config.yaml
hidden_act: "swiglu"
norm_place: "pre"
rope_theta: 10000.0
init_std_down: 0.00511
learning_rate: 0.0113
lr_mult_o: 3.0
doc_mask: false
MLP neurons of a small language model. Each row is named by its layer, matrix (down: output weights) and neuron, and shows model dimensions 16-111. Each number is 200 + 20 x the weight over its row's rms, rounded and kept within 0 to 999. A neuron's up and down rows have the sign that makes its largest values positive.
A block is one neuron, or neurons of one layer that tend to fire together. After each block is what it responds to, as a language model described it from the Wikipedia text at the highest values.

L13.down2,207,197,226,197,183,211,183,169,172,203,192,204,212,195,222,206,157,193,191,234,179,189,169,212,192,237,260,173,167,197,237,180,196,173,239,193,181,185,198,196,151,198,239,201,194,191,218,188,176,197,164,216,223,199,214,223,186,196,190,216,218,181,190,209,191,178,202,219,195,194,212,193,208,213,182,186,181,208,180,200,224,193,220,202,213,214,245,205,169,202,202,211,178,172,248,215
L13.down58,171,186,232,212,203,200,199,209,208,212,217,236,206,186,203,206,214,240,220,193,201,161,209,217,182,239,201,201,218,159,204,213,212,187,191,198,212,189,219,167,220,176,227,149,219,180,236,220,224,190,188,203,203,194,200,217,202,177,210,173,211,198,175,198,245,210,204,174,204,208,220,245,189,218,200,216,186,187,209,201,205,177,171,178,218,180,198,195,200,176,204,182,222,216,189,209
L13.down252,226,184,179,203,197,177,193,197,204,187,216,204,196,196,206,189,181,198,220,222,202,190,214,170,191,170,205,212,178,195,205,249,204,208,201,189,182,165,188,228,192,179,223,202,210,163,216,224,213,174,166,206,188,181,231,225,195,201,185,185,229,207,173,222,221,188,199,228,146,189,216,173,203,221,172,192,183,204,198,224,155,201,227,188,176,212,203,194,209,218,173,185,208,180,202,204
L13.down345,162,202,189,204,201,178,168,207,204,209,213,200,214,206,214,208,196,190,211,148,212,205,217,188,163,207,202,246,218,163,232,182,185,194,201,191,165,201,219,167,158,221,203,216,209,205,207,209,209,217,200,192,177,236,218,174,208,195,188,233,234,222,157,223,211,190,154,217,236,204,209,200,172,234,171,219,193,199,220,214,203,214,204,213,221,196,185,176,205,217,187,220,155,207,205,215
Preposition "by", chart dashes

L12.down17,198,224,179,205,243,161,218,190,190,203,210,199,197,190,198,173,184,185,166,186,213,248,187,200,193,210,211,184,223,190,213,186,190,222,208,198,233,205,223,213,214,213,218,201,192,220,202,220,178,174,185,196,194,189,208,178,196,169,197,232,182,218,216,180,198,196,197,207,212,207,176,194,169,231,197,235,180,142,260,219,158,170,229,217,230,190,228,173,199,214,189,206,197,171,224,171
L12.down31,203,186,202,200,211,202,205,201,214,192,184,214,212,206,170,201,239,216,188,197,220,189,189,188,210,200,204,225,175,226,207,210,225,243,182,186,202,224,224,200,180,209,176,199,199,188,221,237,168,187,217,200,214,167,204,197,207,216,267,214,204,215,212,201,198,188,198,212,245,214,223,201,212,201,188,162,172,254,197,204,211,211,237,191,189,214,181,239,196,197,225,169,176,216,254,192
L12.down71,214,211,207,198,196,209,218,175,205,243,191,192,186,198,182,183,176,184,217,189,199,208,171,215,208,211,190,205,199,205,175,203,202,240,212,176,217,179,182,218,203,155,211,238,184,230,185,194,245,197,210,206,219,187,200,149,172,197,189,222,172,188,189,207,178,193,195,183,228,255,196,176,202,181,212,232,203,198,243,222,222,186,161,205,209,218,211,173,187,188,174,166,199,218,208,169
L12.down79,219,170,207,191,199,188,172,197,236,241,228,229,203,212,185,236,194,184,201,204,187,155,204,174,172,219,199,183,215,189,185,209,192,219,193,185,200,202,201,215,181,216,197,213,194,193,249,198,207,180,189,203,134,250,194,195,205,197,201,206,164,229,200,232,184,201,186,218,235,186,194,196,189,196,203,199,225,156,208,187,175,186,207,173,203,185,228,189,189,215,204,209,233,229,230,196
L12.down85,218,222,233,157,215,222,169,227,226,231,216,226,191,180,210,216,198,195,187,215,224,276,214,247,185,205,187,157,213,207,204,228,195,191,216,246,206,208,199,217,229,211,191,186,213,211,189,218,216,189,201,228,210,220,171,228,215,196,182,202,225,221,174,184,198,187,172,200,232,200,224,205,217,171,173,239,195,181,201,222,201,210,146,176,206,181,164,213,222,176,187,207,207,208,213,212
L12.down134,204,196,163,224,210,196,187,188,196,208,204,213,219,211,181,173,183,227,194,207,195,212,192,212,233,238,185,168,200,182,173,191,205,156,186,189,211,192,188,179,192,207,175,218,154,214,229,230,219,220,190,216,172,234,204,174,176,185,158,175,189,215,189,186,215,192,175,217,187,200,215,223,152,219,237,214,231,207,233,216,206,186,173,177,163,212,205,203,180,188,215,232,188,181,156,194
L12.down226,221,169,169,219,177,223,172,195,172,193,206,210,181,228,206,201,201,202,201,189,180,217,208,168,206,208,201,220,244,174,183,196,197,197,221,159,241,188,231,243,196,221,199,164,229,212,214,160,202,249,211,199,208,167,168,189,183,206,232,209,191,197,200,196,192,168,143,181,229,208,214,189,187,179,180,213,195,218,187,208,202,218,222,193,177,203,194,171,192,195,194,197,223,199,191,193
L12.down247,179,180,230,189,196,190,194,225,184,206,205,215,199,202,215,198,205,212,204,199,138,212,181,229,217,177,195,202,239,231,180,244,191,190,202,180,228,178,178,199,195,239,212,183,188,211,183,215,211,222,218,204,180,207,212,199,218,174,201,185,187,211,193,217,212,185,169,160,194,194,180,214,205,203,210,152,188,168,179,153,206,198,198,209,211,189,189,179,215,158,194,198,166,176,195,188
L12.down258,190,217,169,181,215,197,187,205,197,201,186,177,193,198,204,226,195,218,208,171,213,197,189,176,211,199,199,226,203,194,212,211,231,206,192,206,173,206,182,245,184,229,221,192,190,244,233,195,155,217,226,219,192,206,192,211,214,249,197,193,207,193,204,182,225,171,227,205,178,173,201,162,220,178,204,213,174,224,221,187,206,245,171,175,172,190,201,223,194,178,219,181,230,196,166,197
L12.down291,185,193,184,239,213,149,201,191,206,184,185,180,183,176,220,230,186,187,206,195,186,203,208,198,191,182,200,212,225,202,219,179,227,192,219,200,225,201,208,204,194,196,210,232,203,172,211,156,228,243,186,185,171,194,190,219,195,231,192,197,222,199,174,189,179,227,184,171,209,159,157,212,168,168,197,210,216,205,199,190,196,170,177,234,216,211,213,184,208,232,227,209,167,221,180,189
L12.down331,215,188,193,175,235,166,169,219,215,144,220,187,230,183,186,210,223,185,191,203,198,227,204,226,229,221,206,199,244,195,170,189,209,204,203,193,159,221,199,209,203,179,194,210,175,205,211,202,192,213,218,227,195,192,226,192,204,177,235,204,187,160,214,214,178,152,204,174,206,203,197,213,200,210,189,237,171,174,189,192,192,176,213,173,182,223,206,217,180,179,203,193,184,187,196,220
L12.down332,192,178,201,195,183,207,196,206,177,232,168,185,212,204,206,198,172,195,180,215,222,243,172,200,215,195,186,202,219,197,189,177,218,201,165,207,162,226,182,198,202,222,209,201,198,203,151,187,180,220,209,224,229,201,219,203,213,195,198,209,182,199,193,201,167,202,200,196,215,186,213,213,212,195,216,186,174,215,187,181,181,180,206,201,179,182,166,229,208,175,239,221,174,246,198,256
L12.down368,191,188,201,213,198,222,239,236,195,183,210,214,203,245,182,184,232,186,155,197,219,230,194,214,218,189,225,197,234,207,219,205,191,213,161,193,243,209,204,208,207,208,172,200,192,146,202,246,212,186,200,208,185,233,171,234,222,190,213,198,224,187,178,214,231,176,190,167,219,198,214,178,199,170,217,229,184,180,201,194,193,219,167,188,223,202,163,209,193,215,209,190,230,206,196,194
L12.down374,180,187,178,193,210,173,180,202,207,197,189,227,217,199,185,173,204,195,189,200,235,208,208,200,206,241,189,206,230,212,220,211,200,187,200,171,178,199,211,196,210,215,166,190,178,224,204,216,164,189,193,182,217,221,218,210,203,223,190,235,221,210,204,231,219,164,209,196,250,199,147,165,172,170,166,230,201,169,195,175,225,211,174,194,166,218,178,211,231,165,197,198,238,178,214,190
L12.down378,213,195,206,208,217,209,207,163,201,192,232,184,227,230,181,155,188,202,164,220,230,212,174,199,199,203,226,215,199,219,175,205,208,210,227,198,197,250,223,219,210,193,179,214,213,197,200,244,183,198,161,206,217,172,213,246,194,215,212,176,179,204,230,197,204,204,172,175,182,204,173,170,200,201,174,221,205,167,199,197,177,214,216,216,207,184,201,231,209,155,195,194,184,203,216,179
L12.down388,205,175,221,207,201,177,213,218,180,220,228,223,196,190,165,220,207,201,155,200,215,235,184,195,214,172,197,168,181,189,218,208,213,200,161,211,221,195,226,240,216,200,210,183,234,221,216,171,186,217,187,201,225,200,180,217,208,171,163,209,183,237,231,156,193,186,173,179,220,186,168,202,225,197,171,211,189,219,199,193,170,194,182,193,176,227,180,211,220,178,187,196,195,187,179,212
Election-table cells, initial R

L13.down98,170,241,159,180,193,222,184,253,197,226,228,192,165,189,211,227,210,225,177,153,217,211,222,165,178,178,198,211,198,211,205,220,200,219,202,237,185,208,205,247,167,192,210,195,188,175,197,199,226,189,190,199,232,213,200,197,185,182,202,186,192,186,179,218,204,206,199,179,191,173,176,201,193,215,178,228,161,173,221,198,184,186,211,167,203,169,178,157,217,217,196,204,199,207,189,200
L13.down316,196,231,238,221,155,205,207,182,198,181,168,214,215,223,209,223,219,198,217,184,227,235,202,202,205,178,188,203,215,168,180,208,171,191,217,203,239,196,181,183,191,187,221,226,208,217,224,175,206,205,200,210,198,201,210,191,227,219,178,206,216,190,164,183,230,174,212,208,193,195,199,201,237,242,211,188,214,150,214,197,201,198,172,192,214,198,176,185,208,215,194,213,185,188,197,205
L13.down324,196,226,206,184,210,196,184,204,181,166,207,200,220,190,208,211,162,212,183,204,232,194,180,215,211,185,217,195,181,215,202,184,193,206,186,205,181,168,210,188,219,217,200,225,251,225,192,213,195,205,230,236,175,190,176,190,205,210,199,195,179,223,200,206,174,207,189,159,185,173,180,208,221,195,192,184,192,227,166,191,190,177,147,238,178,223,187,173,229,187,195,252,181,172,186,193
L13.down431,196,161,218,214,212,171,189,173,217,191,174,197,179,207,195,222,172,233,196,186,202,213,164,195,181,213,155,192,203,189,217,202,202,180,193,202,200,231,168,197,219,209,222,210,199,206,228,209,187,170,163,189,219,175,197,200,200,239,225,203,205,188,186,189,202,201,188,235,206,203,215,244,178,218,186,156,152,203,181,217,232,184,147,190,182,202,189,222,215,189,171,189,229,151,181,209
Mid-number digits and separators

L12.down2,184,173,210,194,200,194,198,197,205,251,215,202,184,222,207,183,203,183,198,225,179,169,227,187,198,194,192,179,204,144,186,214,212,227,214,180,178,185,165,198,192,209,215,197,214,190,206,179,197,228,184,217,204,195,141,237,185,193,186,200,219,187,220,185,160,189,202,176,174,199,210,177,194,223,179,181,166,215,195,199,184,242,208,186,188,198,212,192,186,180,183,178,174,192,228,183
L12.down58,223,205,216,191,238,165,241,195,215,216,192,234,174,163,212,193,184,173,205,201,206,177,204,221,215,196,225,161,173,199,246,215,181,195,173,225,197,184,178,179,205,237,169,211,194,226,197,179,210,185,203,169,205,178,143,212,192,193,213,181,187,196,181,178,228,190,195,181,230,205,232,189,192,218,232,205,215,185,194,189,243,206,219,166,182,187,199,207,184,179,213,184,209,197,190,188
L12.down76,165,186,187,217,206,203,235,153,192,221,171,218,194,214,201,196,195,194,172,227,185,221,177,240,174,189,216,194,217,193,221,183,178,188,163,203,178,204,216,213,194,224,187,177,195,213,194,180,173,233,194,210,162,153,201,230,216,170,227,205,174,215,210,190,230,213,177,154,203,209,204,198,199,164,211,219,216,191,215,193,206,180,218,186,179,191,194,239,225,192,180,193,196,203,191,248
L12.down84,172,210,180,216,198,214,213,214,179,257,169,227,210,231,196,187,187,207,209,171,187,227,203,225,176,139,211,182,202,223,185,189,165,191,223,196,150,192,189,171,214,201,170,172,189,180,223,207,221,172,184,183,172,176,198,192,182,225,217,206,176,206,189,205,221,215,228,189,203,192,213,208,242,217,172,182,175,240,234,227,211,212,223,194,219,187,193,216,196,181,199,198,225,217,211,197
L12.down128,188,187,235,198,227,211,221,220,233,264,166,227,210,174,201,201,170,190,231,245,186,230,174,244,190,206,153,216,226,181,207,179,203,230,216,219,242,221,218,196,193,221,160,225,181,203,199,225,213,190,197,210,207,199,230,178,215,179,197,187,200,221,214,207,164,195,168,202,215,195,181,197,212,206,211,206,220,175,165,196,178,195,191,217,215,205,193,174,188,192,194,206,227,201,178,204
L12.down139,183,175,201,220,187,164,197,219,196,229,190,171,189,221,168,171,186,232,206,192,205,196,192,178,206,234,197,197,183,258,184,215,197,216,197,233,213,193,151,193,200,162,210,191,175,195,205,219,207,198,186,174,173,197,183,199,167,213,197,222,208,228,193,186,215,214,179,178,198,186,201,189,202,226,215,186,170,237,191,180,177,199,240,183,235,201,195,202,200,230,200,221,208,169,207,237
L12.down184,214,220,203,190,208,207,193,213,172,184,189,206,189,265,187,206,214,197,178,203,225,189,208,200,211,205,190,170,212,184,197,210,239,201,161,216,205,213,185,243,205,186,186,238,178,232,208,206,194,219,192,207,226,228,169,189,251,247,197,156,207,186,203,212,215,217,189,223,220,228,199,187,213,230,206,182,233,222,210,183,193,198,150,201,209,160,219,231,204,183,185,185,188,220,182,207
L12.down188,224,197,217,188,201,195,198,206,193,199,187,167,245,188,195,172,198,185,208,177,245,211,158,217,204,192,200,226,155,193,192,193,199,220,212,211,152,192,208,218,203,208,226,191,165,185,212,217,183,171,180,203,215,198,255,212,198,216,197,198,214,188,230,198,187,205,207,185,210,158,228,200,216,206,223,185,178,207,169,216,205,194,178,176,199,212,193,218,203,220,209,190,227,214,177,172
L12.down199,208,204,213,238,181,180,186,191,189,183,183,228,202,204,218,201,216,216,223,185,217,166,151,195,208,202,213,197,190,190,167,208,183,189,206,205,189,203,175,191,228,200,201,170,183,229,201,171,226,209,149,184,198,189,204,242,183,185,202,190,245,217,176,192,210,186,169,181,195,229,192,208,226,203,193,223,201,184,172,179,209,187,226,206,189,221,181,212,203,228,230,199,172,162,222,206
L12.down251,195,235,195,173,225,192,182,174,194,207,223,196,208,200,177,232,161,187,203,189,214,166,201,209,176,198,217,181,214,185,198,144,175,227,211,196,198,208,207,196,181,191,168,206,171,181,173,211,204,193,194,210,211,190,207,165,199,204,199,156,216,222,189,223,182,204,222,221,224,192,189,222,226,218,195,213,177,168,179,226,172,206,192,226,194,217,190,220,219,216,234,221,193,157,201,230
L12.down282,168,203,170,206,198,167,179,224,196,204,169,184,222,210,200,186,167,210,168,186,161,242,202,196,211,201,206,209,223,179,209,173,201,230,217,179,193,184,227,219,219,200,209,185,208,203,229,177,182,219,164,196,213,204,227,192,186,202,234,207,186,185,195,159,190,213,175,211,180,178,175,206,235,197,195,209,168,211,163,176,188,195,223,175,204,139,238,228,180,189,174,204,194,190,203,188
L12.down303,208,225,189,202,215,214,203,180,197,234,209,197,214,213,220,169,204,204,201,192,208,187,188,221,179,213,231,173,187,219,209,201,192,197,227,219,206,183,199,220,244,128,206,195,184,185,158,209,223,176,172,212,188,200,213,193,192,197,207,197,197,161,210,236,201,220,191,178,206,183,188,198,212,196,189,216,180,238,198,206,151,219,173,205,179,214,212,216,201,185,194,166,204,234,222,236
L12.down343,213,239,181,187,196,204,202,193,262,228,224,207,185,199,201,218,223,204,231,208,221,238,199,217,188,204,220,182,215,186,203,225,211,167,241,187,185,223,163,195,206,185,188,196,212,228,223,233,213,237,231,192,188,191,230,225,205,183,177,201,193,209,246,222,215,202,187,212,216,237,201,244,202,200,194,209,173,199,190,218,227,206,201,199,195,200,185,204,153,182,198,186,218,196,171,211
L12.down375,212,182,214,183,148,188,207,207,177,193,179,211,179,171,180,247,187,220,246,209,239,223,211,202,177,196,212,191,149,180,180,175,213,172,222,193,157,218,165,181,206,202,228,190,219,208,184,190,200,224,191,201,181,192,204,213,181,177,187,187,215,205,230,216,202,205,191,214,175,170,226,229,217,205,201,214,184,190,216,221,207,173,215,174,217,217,194,174,200,180,206,175,217,182,174,224
L12.down429,176,220,159,163,222,190,181,232,182,167,188,201,200,210,184,209,195,211,243,213,184,204,224,197,212,230,189,180,217,208,189,223,209,211,200,201,192,218,177,199,180,198,193,200,230,244,185,203,200,166,183,234,176,225,194,207,164,203,166,200,204,170,200,162,228,171,215,190,228,210,197,224,201,181,221,216,208,182,193,226,203,222,182,198,178,184,238,202,200,203,222,172,206,193,200,213
L12.down434,215,171,249,218,204,205,217,216,184,192,171,202,239,183,180,230,198,189,185,218,230,188,202,213,199,202,202,181,173,180,191,223,195,226,208,162,195,210,208,206,195,218,212,175,223,220,213,201,212,248,204,164,186,186,199,179,156,206,208,193,179,179,202,187,171,184,161,223,221,223,178,181,219,196,188,229,186,206,152,189,199,208,203,211,238,185,197,225,236,170,231,199,193,200,219,208
Tabular and citation field separators

L13.down49,172,207,188,195,200,229,189,208,215,230,204,221,191,208,206,209,230,195,189,207,221,216,234,270,240,208,188,223,199,204,171,192,193,170,203,178,148,220,229,233,190,209,189,210,210,204,190,212,204,209,180,172,158,225,238,195,228,199,180,204,197,200,248,200,223,228,222,232,198,209,197,179,171,198,228,206,164,210,176,193,225,224,227,215,199,233,180,218,197,195,217,199,213,174,197,175
L13.down129,229,192,188,219,223,181,162,160,209,244,163,234,182,223,181,198,172,217,218,201,218,232,228,198,203,191,200,236,229,194,208,189,202,180,172,195,201,208,208,210,205,231,199,240,189,204,211,214,205,171,190,178,233,167,204,223,196,205,183,177,202,237,196,167,189,179,212,181,201,218,229,194,205,217,199,213,169,208,225,208,211,196,189,182,180,167,202,205,194,219,188,177,204,203,195,218
L13.down221,188,192,207,204,192,232,193,225,189,191,179,192,185,251,201,188,221,197,202,209,187,223,194,181,231,202,176,205,213,157,204,202,195,183,183,199,160,189,183,148,166,189,191,172,202,257,217,177,194,170,223,166,177,213,210,245,205,213,189,199,163,192,189,188,187,188,198,222,223,205,193,190,224,175,208,214,195,208,194,187,211,227,219,185,196,202,185,158,185,200,211,207,200,262,214,186
L13.down255,214,181,195,197,215,177,162,206,207,206,199,189,225,189,190,181,179,191,251,213,216,204,197,182,202,200,238,220,174,203,214,201,200,193,218,193,176,185,196,218,199,206,180,185,176,175,172,204,220,148,172,210,167,181,239,212,183,197,223,211,170,200,197,204,181,198,171,192,209,202,183,203,211,245,193,228,176,257,192,226,203,249,191,159,204,200,190,211,163,200,207,186,215,232,222,166
Split-off initial m

L16.down10,230,223,222,216,195,249,182,222,187,182,202,259,195,205,203,231,220,201,214,193,209,204,184,218,241,197,194,185,214,160,169,223,211,183,225,194,206,178,200,213,227,215,191,189,186,205,198,173,178,174,187,192,197,182,199,184,180,202,180,181,159,192,196,213,206,192,197,196,189,205,205,212,208,215,193,150,226,217,186,215,226,189,163,202,185,228,196,221,164,210,231,171,216,171,242,202
Slot before a value

L12.down30,198,219,185,167,208,216,223,202,227,233,201,201,169,191,207,201,199,216,203,170,170,206,147,218,199,210,214,237,212,175,191,209,209,198,195,180,200,187,218,210,225,207,191,202,196,196,226,216,179,219,225,175,196,192,199,192,231,215,195,192,223,231,232,220,212,209,186,217,210,163,201,195,175,185,191,224,220,186,242,198,214,173,213,188,168,179,182,188,170,224,189,194,235,222,205,182
L12.down137,207,219,190,214,215,186,190,196,216,215,199,215,184,195,211,203,182,203,185,180,240,236,201,204,210,223,226,172,214,192,217,176,230,188,211,195,191,196,181,165,165,186,217,232,228,203,206,208,204,213,147,183,202,192,192,197,179,209,201,228,220,200,194,163,203,213,183,184,220,239,208,195,220,183,205,217,195,172,220,162,191,221,212,208,218,203,250,187,200,188,191,192,170,199,212,210
L12.down161,219,214,182,208,172,205,180,217,212,176,231,186,180,203,181,182,214,222,205,196,183,221,179,165,163,199,218,210,214,182,172,231,209,210,179,191,189,223,179,192,208,205,218,225,185,192,189,203,194,183,190,203,177,209,173,170,220,208,196,186,222,183,217,179,199,171,169,198,202,217,196,191,206,200,206,200,214,204,198,170,210,227,300,188,232,221,189,196,209,210,196,218,185,199,216,213
L12.down180,194,219,231,208,209,197,206,195,198,200,198,238,215,185,209,203,194,184,223,196,211,228,234,208,182,183,169,211,182,165,154,199,227,179,201,233,227,196,191,178,207,175,198,151,200,182,197,179,140,189,182,163,209,183,204,148,183,191,196,235,206,196,155,198,206,214,218,198,199,215,197,198,234,195,182,200,196,193,183,175,175,213,196,192,189,188,214,219,208,229,221,207,206,189,196,214
L12.down189,162,213,202,193,210,200,188,199,222,243,223,215,200,189,231,219,201,194,185,200,208,249,210,233,214,189,162,217,209,212,185,200,221,181,205,217,200,198,156,163,220,218,177,161,205,208,227,206,177,198,216,163,201,193,168,213,201,211,208,245,179,206,206,203,189,211,209,172,230,176,223,206,224,185,211,217,218,231,207,193,177,183,190,194,211,196,222,195,204,200,202,165,208,214,205,210
L12.down213,184,184,183,194,206,228,199,158,190,236,210,211,167,173,222,204,207,170,210,229,234,224,229,193,202,210,236,203,239,181,195,210,205,180,211,215,184,229,209,214,188,220,214,190,199,205,169,199,192,202,192,175,183,222,201,207,196,209,184,188,219,201,164,210,199,157,196,192,197,226,177,168,190,179,202,210,205,191,232,189,187,206,210,192,194,200,202,165,208,214,192,180,185,220,208,222
L12.down265,167,200,195,203,206,201,185,181,214,207,230,194,213,176,208,233,179,154,203,174,184,239,183,209,194,217,234,212,210,231,213,209,200,208,196,214,203,209,189,199,166,177,214,182,180,211,153,197,198,232,232,172,202,194,192,211,200,209,211,189,204,228,217,216,191,173,200,174,197,169,203,178,161,164,194,192,205,172,212,220,210,184,219,192,218,195,226,194,189,159,147,218,209,219,224,206
L12.down273,209,192,212,208,214,205,214,195,229,218,202,192,229,197,167,163,209,214,199,200,198,241,170,207,218,195,207,195,173,222,220,236,220,205,219,229,204,175,212,183,210,177,229,186,223,228,192,204,214,216,186,205,198,198,237,206,149,213,201,214,218,180,184,210,218,241,207,163,184,193,159,192,213,229,171,215,174,190,195,197,211,225,174,183,223,201,184,165,198,166,194,199,221,187,209,219
L12.down287,214,202,233,218,213,159,195,195,199,210,202,237,217,204,196,201,176,184,188,211,180,210,208,212,185,210,197,185,203,208,204,225,181,218,183,191,199,212,204,228,159,223,227,210,187,213,180,193,201,143,230,200,206,189,217,219,234,142,208,227,171,175,159,226,174,209,179,229,201,222,191,202,220,194,217,214,176,197,186,204,181,223,229,175,223,176,209,214,213,173,223,207,207,175,172,200
L12.down309,179,227,196,209,183,230,225,170,206,150,176,193,187,200,202,175,193,194,178,200,149,176,200,217,175,217,200,201,201,174,209,231,192,211,180,213,167,230,169,223,208,206,178,205,195,201,226,215,176,203,189,200,242,220,193,218,221,177,245,208,218,182,158,228,208,191,201,211,201,180,170,214,189,208,197,226,177,163,200,181,199,221,152,191,175,200,220,196,225,189,182,217,185,191,194,187
L12.down314,175,210,201,189,189,209,182,199,202,191,174,181,215,168,222,170,203,227,171,191,228,163,173,204,196,198,217,207,187,224,161,200,201,192,197,219,218,174,204,192,207,177,208,213,214,179,192,210,205,202,210,179,182,225,209,199,192,173,220,207,191,217,137,188,213,203,186,207,191,186,185,188,180,195,210,211,198,202,259,182,208,216,194,205,149,201,185,165,170,204,202,167,183,195,248,200
L12.down352,177,180,218,209,198,218,183,210,205,183,204,194,182,190,208,224,177,211,201,165,230,216,211,165,197,182,208,182,206,230,211,191,183,209,212,159,196,185,218,176,202,202,182,210,216,211,222,211,162,184,165,174,216,159,163,228,161,181,133,201,171,244,187,193,180,208,202,222,204,191,196,188,171,199,178,226,237,210,223,245,183,192,230,221,241,198,226,176,209,172,205,189,190,235,190,187
L12.down363,180,227,215,205,194,202,193,200,187,213,211,240,175,160,224,209,226,230,228,194,199,226,211,219,203,204,191,198,212,181,213,207,204,199,196,229,185,190,222,204,180,193,180,177,215,179,181,215,225,210,208,177,206,155,213,192,196,186,199,133,207,169,239,138,214,178,197,208,184,219,199,203,205,186,187,192,215,273,181,225,220,220,201,205,199,182,194,204,216,196,204,214,188,176,206,190
L12.down367,173,247,217,173,183,183,217,185,189,213,199,215,211,170,214,225,185,200,223,199,238,227,206,189,210,210,192,213,205,195,223,190,183,167,230,207,172,199,203,207,152,174,215,217,158,207,175,201,168,184,177,214,199,194,199,178,166,197,208,209,183,203,204,189,201,214,200,209,190,190,195,206,196,179,184,203,204,213,202,215,180,229,245,211,185,194,210,202,222,168,220,178,194,179,154,212
L12.down380,185,196,199,189,229,205,178,203,239,204,248,208,214,228,189,210,177,207,200,168,226,199,185,220,210,203,188,198,218,208,193,189,187,153,243,192,174,208,209,164,192,225,192,175,207,225,219,189,212,229,195,203,189,185,155,216,186,210,213,187,178,201,193,223,209,215,217,195,192,167,201,189,190,174,240,212,210,218,178,206,187,219,193,169,227,201,198,148,157,197,198,225,187,193,217,216
L12.down432,203,204,240,236,194,197,198,180,174,218,220,228,206,186,182,224,176,218,214,199,229,162,207,203,209,190,163,213,172,200,183,193,210,190,202,248,183,179,209,196,230,228,209,206,208,196,204,206,190,191,189,199,223,189,238,210,201,215,201,164,185,177,180,219,201,220,160,189,210,208,181,201,216,175,202,179,193,176,172,201,180,204,178,222,215,175,193,215,221,188,194,208,233,223,184,205
Digits after thousands comma

L16.down45,205,174,183,185,218,197,182,176,232,171,216,182,191,211,242,180,184,199,201,182,208,202,225,180,188,192,217,216,191,191,177,171,230,197,218,191,171,213,207,209,200,211,180,204,184,203,153,184,213,204,168,197,186,204,145,180,210,190,204,207,206,169,181,202,227,189,192,190,185,192,181,195,203,235,167,235,219,192,210,166,188,204,242,180,182,234,172,208,224,189,216,155,215,211,240,186
Start of personal names